MLP neurons of a small language model. Each row is named by its layer, matrix (up: input weights) and neuron, and shows model dimensions 165-292. Each number is 50 + 12 x the weight over its row's rms, rounded and kept within 0 to 99.
After each neuron's rows is what it responds to, as a language model described it from the Wikipedia text at the highest values.

L4.up114:60 56 46 60 54 54 42 40 29 48 66 39 34 46 50 19 35 55 43 62 72 58 58 57 54 72 58 60 40 31 26 52 40 57 54 49 31 52 50 60 74 32 72 55 52 52 40 64 45 55 30 41 38 37 41 46 66 41 48 56 28 59 51 43 35 38 50 61 47 26 52 63 64 39 48 40 28 61 33 58 53 48 35 45 57 77 43 50 42 61 62 44 83 45 46 51 56 46 45 41 72 41 61 44 53 64 55 56 46 73 40 39 44 46 26 47 66 57 70 39 59 54 58 43 60 46 50 57
Responds to: Passive/copular auxiliary slot. Forms of "be" (was, is, were, being, been) after a subject, before a participle or complement, plus adverbs there: "no one was injured", "very well received".

L4.up1582:69 47 30 37 45 45 69 29 45 45 60 54 41 23 34 32 36 56 55 35 53 37 27 36 41 51 39 47 38 61 40 54 54 59 50 66 61 55 52 63 44 40 50 56 48 69 78 59 47 30 49 56 62 55 54 40 31 50 49 48 69 65 57 43 59 44 47 55 36 35 45 55 41 57 41 43 50 64 51 59 18 48 42 26 54 59 37 36 50 55 60 44 63 50 72 32 58 40 37 56 57 39 52 34 37 52 30 44 38 60 57 50 51 52 50 62 60 41 51 38 46 37 55 46 54 54 69 59
Responds to: Sentence-ending punctuation. Periods, colons and line breaks that close a complete clause in Wikipedia prose, e.g. "living in the city.", "(Note:", "the competition:".

L4.up82:26 49 43 56 88 44 40 35 40 59 60 57 44 47 41 61 67 45 47 52 40 58 67 50 73 48 49 42 56 45 36 37 64 43 52 73 50 42 57 54 53 68 45 63 48 41 52 51 47 51 54 60 59 68 54 48 64 53 59 39 56 72 57 70 29 36 83 28 46 51 48 61 59 54 27 33 48 62 42 52 63 45 37 64 54 41 55 49 42 35 34 56 44 26 57 62 51 53 48 35 64 57 32 60 60 73 64 32 56 40 65 50 43 58 48 43 59 60 48 63 48 37 50 56 47 40 68 49
Responds to: Headings and plural heads. Closing == or === of Wikipedia section headings (Reception==, Cast==), and plural nouns heading subjects or table columns: temperatures, viewers, ratings, positions.

L2.up1299:82 24 54 48 49 40 58 41 28 42 63 43 34 36 35 39 40 37 33 56 65 42 34 48 53 58 44 37 51 37 53 65 55 50 30 34 62 57 67 17 69 42 63 41 63 33 61 58 58 68 52 59 58 42 41 43 71 40 46 57 70 57 66 65 33 43 56 41 49 50 58 48 49 37 47 37 48 42 44 47 65 55 47 27 48 51 48 30 54 56 75 56 58 66 59 52 53 59 45 48 49 34 37 35 42 64 66 41 41 48 19 56 59 38 61 39 41 54 31 60 59 58 55 37 66 60 47 42
Responds to: Head noun after article. The first content word after a determiner such as the or a, usually a noun awaiting of or to, e.g. ratio, possibility, only, best.

L4.up335:60 60 46 67 40 42 44 39 56 36 47 41 37 72 65 44 39 22 56 44 39 24 55 38 35 49 27 43 44 29 31 40 47 43 49 46 44 45 45 36 60 46 62 37 53 58 63 29 43 49 51 45 54 22 45 34 74 56 57 55 62 67 48 54 41 51 52 50 54 37 36 62 37 40 54 63 60 66 62 32 58 62 51 44 54 44 80 51 38 47 64 64 39 56 60 50 46 46 53 29 51 48 57 58 46 59 70 41 38 59 58 59 61 67 48 27 63 54 51 68 31 60 58 50 63 52 38 60
Responds to: Upcoming proper name. Function words and punctuation right before a name is given, mostly "as" after "known" and also "to", "with", "of", opening "(".

L4.up72:41 50 45 65 61 68 57 33 46 50 37 54 64 36 57 45 59 66 52 59 36 77 56 73 48 62 25 58 47 50 55 64 42 48 58 53 55 40 44 33 54 71 57 63 42 55 39 39 55 59 47 57 51 55 59 27 50 46 44 51 57 43 61 58 83 72 65 48 65 52 25 50 39 45 56 47 27 52 46 37 61 43 62 50 42 51 67 20 67 65 36 35 65 56 70 67 52 39 60 54 40 35 48 63 27 60 59 36 61 33 62 44 53 53 44 56 48 49 48 38 51 17 54 66 40 59 58 49
Responds to: Domain nouns in phrases. Common nouns naming a field, service or institution inside multiword phrases, e.g. child Health, psychiatric hospital, ice hockey, college radio.

L4.up1331:44 74 48 49 39 68 49 46 50 86 61 54 44 34 60 39 61 55 31 70 49 23 39 64 47 49 33 61 38 48 42 34 55 38 61 39 60 39 32 60 74 57 36 55 40 70 44 44 46 31 61 38 48 41 58 68 44 48 60 61 60 47 51 36 54 48 57 39 39 44 39 30 61 53 77 60 54 52 36 47 38 58 40 45 46 68 59 63 54 24 43 56 65 74 58 40 58 60 41 42 58 37 38 54 52 55 60 30 73 63 58 72 38 69 32 36 53 42 36 34 46 35 60 42 56 48 53 43
Responds to: Proper-name first tokens. First word piece of a proper name starting a new mention, often after headings, table pipes or prepositions, such as Kil(nsea), Mc(Kinstry), Hong (Kong).

L2.up1267:57 71 46 34 57 44 31 53 55 57 43 55 49 41 54 46 64 51 57 54 41 65 53 59 45 72 34 52 33 57 52 47 37 35 32 61 56 44 41 56 40 73 31 39 44 50 54 69 37 46 35 41 46 60 55 40 68 66 54 25 51 55 31 54 42 55 59 55 46 62 46 65 32 68 54 56 64 58 49 63 46 57 77 46 38 53 44 69 69 68 55 61 55 52 61 60 47 42 35 65 47 61 46 30 56 57 42 43 55 50 58 35 50 56 89 32 47 37 51 61 54 38 43 50 59 50 37 42
Responds to: Crime and death nouns. Common nouns about crime, death and family, such as murder, cancer, police, drug, body, often after the or of; weaker on find/found and other everyday nouns.

L4.up1140:59 75 71 44 33 55 60 61 38 34 55 29 43 24 36 49 54 34 51 48 38 42 45 79 30 54 72 51 47 51 54 42 43 44 56 60 50 80 44 52 53 50 56 74 47 54 36 36 59 46 51 54 38 54 37 63 38 35 34 36 60 53 48 43 58 38 47 50 53 32 56 52 40 39 45 38 53 16 44 57 53 49 57 57 74 73 30 60 66 68 32 66 37 54 58 66 26 37 59 15 42 43 50 56 59 53 71 53 63 29 32 40 42 35 45 67 54 76 60 56 77 52 32 29 47 45 47 35
Responds to: Head noun after determiner. Common nouns right after the or a that name or refer back to a known entity, such as band, ship, side, condition, group.

L4.up1661:53 42 46 53 53 50 40 31 48 36 46 44 41 40 34 53 46 45 38 66 31 56 40 56 70 50 46 42 53 50 59 46 66 49 45 63 50 39 63 45 10 64 57 70 52 71 68 43 50 53 61 53 71 45 50 57 45 51 41 42 52 74 82 34 74 50 57 53 60 55 50 54 38 46 58 32 57 35 42 48 41 50 42 57 59 57 50 44 57 48 61 41 48 56 54 33 46 74 20 32 52 56 73 45 51 41 53 48 58 47 52 53 47 33 28 64 46 61 48 73 51 44 57 46 49 44 44 28
Responds to: End of personal name. Token right after a person's full name ends, such as a closing parenthesis, comma, table pipe, or "in"/"on"/"of" (Walter Becker in, (Ryan Lloyd)).

L5.up1087:47 56 46 45 72 47 50 53 56 55 48 63 18 47 42 38 39 66 56 45 64 55 69 49 36 61 47 50 68 49 45 62 50 55 54 62 53 37 57 60 33 52 66 55 35 51 74 56 39 65 40 49 57 71 37 70 50 54 45 57 59 50 79 48 55 72 65 53 48 53 54 28 36 53 72 57 56 70 64 45 37 70 56 53 38 35 25 45 83 67 39 41 45 45 45 52 60 46 48 48 46 57 52 49 58 33 47 43 53 55 75 71 57 39 25 62 45 53 35 59 57 55 52 43 50 39 57 49
Responds to: Around personal names. Fires at the last piece of a person's surname or the word right after a full name (Jr, III, and, in), and on by before creators.

L2.up68:58 65 43 49 60 49 31 71 44 42 60 53 34 54 50 49 45 50 59 52 43 49 55 62 50 64 52 45 55 71 61 65 67 55 73 59 63 36 52 53 54 54 40 40 51 46 52 75 38 39 44 66 33 83 39 35 49 44 36 50 41 53 47 63 52 63 37 75 50 46 47 50 47 49 43 67 37 41 44 68 44 59 46 33 71 44 58 41 39 37 56 25 44 51 44 38 71 43 56 54 45 30 46 60 34 76 41 58 50 39 31 47 44 46 54 66 60 56 67 48 35 48 48 42 40 38 39 56
Responds to: Post-determiner heads and infobox dashes. Two groups: line-initial dashes in infobox lists, especially before Country: or Urban:, and the word right after the, his, or a subject, such as family, troops, made.

L5.up1201:55 46 57 46 50 58 65 45 37 63 52 41 46 59 44 73 48 55 40 52 56 67 38 50 37 46 72 63 46 75 26 58 59 41 38 59 65 53 49 35 52 60 49 51 48 64 60 36 69 52 41 51 58 40 71 61 60 59 40 41 67 24 53 44 54 39 58 70 83 58 39 58 41 41 43 49 46 49 57 49 43 60 32 33 44 69 49 64 45 38 54 29 66 37 56 55 70 55 51 44 64 65 47 71 39 46 52 31 65 29 57 61 58 75 64 52 54 45 59 60 48 36 46 38 38 70 41 52
Responds to: Abstract relational head nouns. Abstract nouns right after "the" or "a" that set up a following "of" or "to" phrase, e.g. intention, reason, kind, role, possibilities; weaker on intensifiers like desperately, very.

L4.up1677:56 35 59 60 59 49 63 42 54 28 66 69 61 50 48 53 54 58 72 33 42 38 57 54 36 32 44 48 46 64 71 55 40 49 69 79 51 31 59 66 35 46 38 73 67 35 76 44 49 60 28 31 77 38 65 57 51 45 67 56 41 33 51 56 52 67 50 05 55 38 61 52 49 52 46 32 59 52 51 41 59 46 24 57 62 53 21 63 46 49 50 51 63 65 46 45 66 36 69 71 57 51 42 61 51 64 41 55 56 58 47 56 45 64 55 46 54 68 40 72 36 52 51 44 42 44 58 31
Responds to: Comma after noun phrase. Commas, dashes or a verb like is/was right after a completed noun phrase, often opening an appositive name, as in "only album, Late September", "a daughter, Nienor", "the killer, Winston Moseley".

L5.up905:22 58 47 55 68 59 54 52 63 49 42 41 29 46 66 52 37 45 39 18 57 66 32 55 60 53 36 54 56 52 58 59 47 49 42 62 56 63 32 67 22 52 36 59 55 49 58 37 50 60 47 55 64 44 53 38 51 81 49 51 53 56 48 64 42 61 52 47 52 55 57 69 60 65 30 51 74 58 35 72 36 47 61 42 52 52 66 62 35 52 66 59 62 52 78 39 52 54 28 64 38 51 35 60 63 63 67 30 44 57 48 60 62 64 54 48 48 40 42 55 50 41 47 51 21 44 49 63
Responds to: Crime and conflict complements. Function words or first word-pieces right after verbs of accusation, attack or harm, such as charged with, convicted of, accused of inciting, harassed by.

L5.up950:54 58 55 65 37 57 32 43 71 29 60 55 51 69 70 52 30 32 38 39 56 41 42 50 66 56 58 36 63 39 40 48 42 47 67 58 48 48 32 49 41 47 43 51 49 49 51 29 35 56 60 59 47 44 56 69 46 52 55 54 57 59 68 65 59 34 67 50 45 57 55 61 39 39 51 67 55 31 28 23 41 46 40 76 59 41 63 45 44 40 37 61 47 51 33 62 69 54 47 41 38 29 53 50 45 45 33 54 52 55 49 60 56 29 50 35 51 57 55 48 64 42 56 40 45 54 51 38
Responds to: Acronyms after full names. Opening parenthesis and acronym pieces right after a spelled-out organization name, such as (FDA), (NFL), (SAIC), plus weaker hits on table pipes and closing parts of titles.

L5.up148:23 61 66 24 43 61 53 56 47 61 57 66 56 44 60 60 67 61 60 49 64 56 66 37 43 61 49 52 72 51 39 46 63 54 47 38 43 47 54 43 30 50 47 70 52 40 52 51 60 47 56 60 52 60 47 47 40 41 57 66 44 51 34 63 42 40 71 58 47 26 63 42 35 46 05 39 43 60 44 54 62 40 43 82 53 62 66 53 38 50 30 45 50 38 59 37 41 58 51 36 57 60 52 73 38 58 59 35 41 57 56 55 48 59 64 65 50 40 32 71 60 43 55 47 48 56 51 49
Responds to: Plural nouns as subject. Plural common nouns, often the head of a subject noun phrase after "the" or an adjective, e.g. texts, missionaries, vocals, locomotives.

L2.up205:65 31 52 63 48 55 65 35 43 37 38 48 27 55 44 61 41 44 60 60 48 34 27 58 63 61 38 44 65 45 50 48 68 55 35 51 37 71 24 67 40 69 33 48 57 37 56 38 50 59 45 64 43 60 47 52 42 42 49 51 59 38 33 45 68 45 59 63 38 40 59 41 57 39 41 56 60 34 46 33 53 33 46 54 51 55 38 38 58 52 65 39 52 32 56 83 51 49 40 53 50 56 66 44 40 64 32 39 66 45 64 45 41 40 70 46 46 42 33 36 63 59 73 42 36 57 32 46
Responds to: Infobox field labels. Field-name words just before a colon in infobox lists (Position, Number, Music by, Distributed by), plus passive by, sentence-opening prepositions, and table headers.

L2.up623:41 47 61 35 52 47 43 67 62 37 43 41 43 47 66 51 41 54 61 39 43 48 60 51 58 53 46 45 47 75 52 44 50 45 52 47 71 36 55 70 43 36 33 40 30 65 33 42 44 45 53 40 26 66 59 59 46 40 49 50 39 59 62 43 65 58 38 53 70 54 60 55 76 34 66 65 44 29 51 50 41 56 52 42 42 46 55 66 56 49 59 52 65 51 40 27 48 53 33 50 42 42 57 51 55 53 47 48 43 83 60 33 37 69 77 59 47 47 68 49 50 62 59 55 36 44 48 33
Responds to: Biographical birth details. Mostly the word in after a birth date or place in Wikipedia biographies ("born on 6 February 1928 in"), plus date day numbers, CJK name pieces.

L4.up1011:74 43 38 44 48 28 41 46 45 55 67 35 61 20 49 52 59 59 55 71 77 75 52 51 69 36 83 49 48 41 55 68 70 52 41 53 51 56 52 45 74 51 69 54 47 35 70 30 61 45 41 43 59 55 56 48 57 58 48 52 59 33 43 35 40 42 72 34 64 42 57 51 39 56 18 59 51 57 40 56 62 66 41 48 49 27 69 42 28 61 56 60 52 48 48 22 77 32 47 57 62 51 59 53 40 38 45 43 41 38 61 55 46 56 52 45 52 45 70 46 48 42 40 45 34 72 61 53
Responds to: Word right after an article. First word or adjective immediately following a determiner like the or a, as in the great, the best, the following, the only.

L4.up1538:62 46 45 66 48 68 43 69 44 47 42 50 51 43 53 46 44 49 58 55 63 54 54 83 46 62 42 37 35 50 37 60 51 44 72 30 42 50 34 52 58 46 12 77 63 50 38 24 54 57 74 49 59 41 18 60 48 64 41 46 47 30 45 41 72 56 52 47 68 69 23 52 56 65 56 51 63 65 32 45 76 31 55 48 49 53 44 48 42 46 57 48 48 36 45 53 43 37 34 34 53 69 36 55 60 38 42 61 35 33 53 50 42 23 47 49 33 81 71 61 63 74 66 65 37 42 66 47
Responds to: Infobox field-label ends. Last token of an infobox field label or year range, just before the colon and its value: "Reference no.", "Edited by", "1994–2005"; also "be" or "been" after modals.

L5.up597:43 40 37 41 53 69 51 64 50 49 43 67 53 47 53 65 52 54 56 57 43 44 45 61 62 75 61 53 47 49 41 52 31 45 64 78 59 64 61 40 63 49 46 28 44 48 49 39 30 36 58 40 45 43 52 39 59 54 50 54 50 56 30 51 80 58 47 40 47 60 44 52 63 59 54 53 27 66 65 60 70 51 51 67 60 45 59 62 49 38 52 55 32 73 33 36 65 69 57 32 42 55 44 41 43 53 45 44 32 37 62 62 61 71 65 42 60 45 24 62 67 35 68 39 60 40 34 28
Responds to: Word-initial name fragments. First subword piece of a multi-token proper name (mostly surnames, teams, places), often after a pipe, hyphen, comma or line break, e.g. Car(well), V(liegen), Char(alampopoulos).

L5.up179:72 52 52 54 52 57 56 57 45 55 50 50 52 50 54 53 70 43 43 32 52 73 40 40 46 52 45 50 50 53 32 51 35 58 63 63 54 58 54 55 35 57 46 54 59 49 53 38 53 37 39 51 41 52 66 38 58 45 39 59 46 59 56 58 56 52 46 45 34 50 18 39 67 48 61 33 60 66 49 73 55 57 37 48 64 62 49 48 63 55 59 46 72 53 44 40 22 37 48 57 55 19 41 44 47 33 64 61 45 42 47 48 35 53 40 64 42 40 52 39 39 61 39 68 57 61 54 30
Responds to: Sentence-ending periods. Sentence-final punctuation, mostly the period closing a statement in Wikipedia prose, sometimes a closing quote or table separator, such as "in 2007." or "Glencoe.".

L5.up1722:45 53 47 45 45 40 71 44 24 23 44 67 42 40 53 41 42 36 53 36 44 65 47 40 50 72 40 53 72 46 68 63 50 70 58 51 53 48 45 65 66 58 56 54 53 44 48 59 52 36 61 51 47 58 45 62 50 36 63 52 50 52 59 53 43 54 45 57 54 33 16 43 34 61 60 43 34 55 40 19 47 47 43 51 38 69 64 61 65 41 57 50 46 56 40 47 57 65 66 49 39 60 49 45 41 29 46 67 44 33 51 40 57 41 47 63 33 37 56 54 58 49 53 69 45 33 37 80
Responds to: Clause-ending commas. Commas, often fused with a closing quote or parenthesis, ending a complete clause before a continuation like and, which, while, with.

L2.up674:58 60 37 33 40 59 51 54 29 57 54 36 56 30 45 35 48 47 37 74 37 51 62 43 49 40 53 39 54 63 35 39 60 35 75 67 63 58 50 50 58 38 65 37 45 40 46 39 49 59 75 58 22 49 50 62 53 48 17 59 49 63 53 55 56 59 76 51 53 26 43 70 47 58 50 42 56 48 54 58 39 55 55 60 50 30 49 40 80 35 63 43 46 53 41 51 63 34 42 53 59 49 42 40 50 57 38 63 63 40 28 31 52 59 60 44 44 72 48 74 59 42 41 36 25 63 48 43
Responds to: Collective nouns and "made". Collective group nouns after possessives or articles, such as family, group, band, team, company, plus the verb "made" after a subject.

L2.up1695:51 56 39 57 56 47 45 61 22 35 58 75 41 70 70 41 33 60 23 33 56 35 45 50 66 56 45 34 47 48 48 43 37 47 38 32 44 58 55 53 45 87 75 34 42 60 58 55 37 63 61 54 44 58 33 41 42 30 38 55 48 40 43 41 51 52 40 47 48 29 55 45 65 46 53 47 46 43 62 45 49 51 52 37 56 43 32 41 63 57 79 71 41 40 55 32 39 48 49 53 71 46 52 54 31 79 49 52 55 52 51 39 38 40 74 44 25 32 51 34 48 57 41 48 61 56 57 32
Responds to: Name/entity boundary punctuation. Commas or "is" right after a completed name or birth parenthetical, e.g., "Otto Waalkes," and "(born 1986),", plus "Authority" fields in taxonomy infoboxes.

L2.up1097:65 64 62 46 37 49 55 54 42 63 66 58 48 55 55 33 71 53 51 48 54 31 46 47 70 32 30 53 58 60 55 43 55 34 55 15 65 65 30 40 44 30 45 50 42 46 44 70 44 54 69 39 52 69 38 62 44 56 49 46 50 50 63 42 65 46 59 48 61 49 48 46 53 46 55 62 50 58 53 52 49 42 42 54 43 34 60 47 53 52 77 47 42 58 48 48 51 50 55 49 40 64 49 38 42 50 68 55 41 51 42 58 39 68 45 43 47 52 49 54 55 59 60 46 50 61 50 59
Responds to: Token after proper names. Connector tokens (and, in, then, by, a comma) or a surname's last piece, right after a name ends, mostly in biographical text, e.g. "Ermitano Doronila and", "He then".

L5.up1568:40 45 49 42 50 58 62 47 51 51 65 48 39 54 71 49 50 74 52 54 43 57 53 34 68 47 58 45 68 64 62 74 59 47 69 57 59 48 55 34 43 55 48 40 28 33 62 33 44 93 52 31 36 59 29 44 36 45 46 31 57 42 39 58 52 38 59 51 50 43 49 54 45 42 52 57 33 49 40 67 46 36 65 52 38 39 59 56 36 37 43 57 47 49 43 42 73 39 58 52 72 56 47 52 42 47 46 41 66 50 57 30 48 66 63 55 30 49 64 41 56 42 64 37 39 45 60 49
Responds to: Biography birth details, abbreviation periods. Function words in biographical birth sentences, like and between parents' names or after born, plus periods in abbreviations such as St., J.D., D.

L5.up296:63 34 19 37 48 67 54 36 53 33 55 67 53 35 54 47 57 40 46 45 45 30 85 48 60 52 63 55 37 50 24 60 43 57 66 37 49 41 24 47 42 76 65 45 48 56 54 29 33 39 54 64 26 46 38 58 52 51 60 41 51 46 19 43 57 44 63 73 75 49 58 47 56 63 52 54 52 41 53 46 42 54 37 49 78 52 48 53 60 30 58 45 20 65 54 46 58 56 29 32 29 60 41 39 53 31 57 52 47 38 51 65 47 37 49 37 53 73 35 65 35 47 41 57 58 38 50 33
Responds to: Infobox and table field labels. Words of field names in structured Wikipedia data: infobox list keys after a dash (Type, Running time, Born) and table header cells after a pipe (Years, Time, No.).

L2.up1107:57 50 46 44 31 66 47 38 29 44 39 39 57 44 53 36 65 35 35 55 39 60 52 68 55 67 55 50 46 39 49 72 22 45 93 51 68 38 31 42 62 36 57 57 25 74 52 39 27 46 68 56 59 47 78 46 78 58 58 33 35 55 57 64 56 49 60 50 66 63 26 57 33 36 57 68 38 25 50 40 51 23 36 56 37 77 43 75 43 51 12 57 36 50 56 35 39 46 50 42 44 63 25 46 53 50 57 57 64 48 44 20 57 63 63 55 41 53 60 46 22 33 35 55 59 67 49 45
Responds to: Clause-ending commas. Commas that close a completed clause or noun phrase mid-sentence, before an appositive, list item or clause, e.g. "girlfriend, Cassandra", "apartment, where".

L2.up671:59 41 53 41 51 51 40 72 40 50 37 52 35 61 47 52 49 56 47 47 48 45 37 62 57 61 44 54 62 63 33 24 64 24 32 81 36 35 50 48 61 43 48 50 35 43 34 42 35 52 50 41 27 60 39 65 50 37 40 64 49 51 55 39 40 59 54 27 40 25 32 62 55 45 61 61 58 59 39 45 39 51 41 38 46 52 56 38 60 22 30 41 28 57 33 60 74 49 43 42 45 54 36 57 59 49 48 38 51 43 58 57 37 64 28 70 56 46 60 63 33 56 36 62 45 43 66 49
Responds to: Word-initial fragments, mostly names. Short first pieces (one or two letters) of split words, mostly surnames and initials in lists and tables, e.g. Ho|uphouët, Jo|on, O. Douglas.

L2.up628:62 43 48 27 64 34 50 20 44 58 42 39 56 52 56 46 45 58 53 38 51 53 62 57 60 47 57 57 27 52 58 35 75 62 48 44 45 44 51 57 58 62 52 30 47 53 69 60 77 51 55 43 44 41 40 45 47 69 51 53 57 47 45 65 37 30 66 54 59 42 29 36 54 32 48 57 49 50 41 52 42 56 36 47 37 41 73 44 25 64 53 54 53 43 39 32 40 56 53 50 53 49 26 40 68 48 50 32 47 48 51 41 40 49 71 71 92 70 59 48 65 41 34 75 51 59 49 50
Responds to: Section-opening predicate words. The first verb or predicate after a subject at the start of a Wikipedia section or paragraph, such as was, also, took part, is, plus "career" in headings like "Senior career".

L4.up928:25 52 62 54 43 51 48 32 42 48 53 60 40 61 46 40 63 60 60 58 48 42 47 49 74 67 50 38 57 52 53 57 53 54 47 42 67 49 52 60 44 24 61 40 40 54 48 24 62 45 51 35 52 48 46 63 48 46 73 56 39 53 44 45 55 70 32 47 48 38 55 38 66 42 40 47 46 63 44 51 36 69 79 37 50 50 35 54 38 46 48 29 37 39 45 48 63 53 61 48 58 45 54 58 32 56 49 49 51 51 56 43 54 43 78 41 63 60 39 66 56 46 35 51 55 45 37 37
Responds to: Place or parent introducers. Prepositions and nouns that open a place, venue or parent slot after a date or "born" in biographies and event reports, e.g. at, to, mother.

L5.up936:47 14 38 39 45 56 57 47 46 34 36 45 43 36 45 48 42 53 44 32 57 50 41 61 51 48 35 64 61 59 23 44 58 28 60 65 31 64 47 57 58 74 52 36 30 50 58 38 48 21 54 52 35 42 33 38 33 54 56 31 32 54 40 60 50 43 40 69 51 62 86 44 40 55 60 50 56 63 64 61 46 84 37 50 48 41 43 45 45 39 62 54 27 54 45 69 77 50 24 58 46 69 55 45 55 56 54 71 46 45 46 49 68 63 39 55 48 54 55 53 56 76 57 48 32 52 64 47
Responds to: Collective or group nouns. Nouns naming a group or territory right after a possessive or modifier, like squad, team, regiment, state, province; also auxiliaries had/'ve after subjects.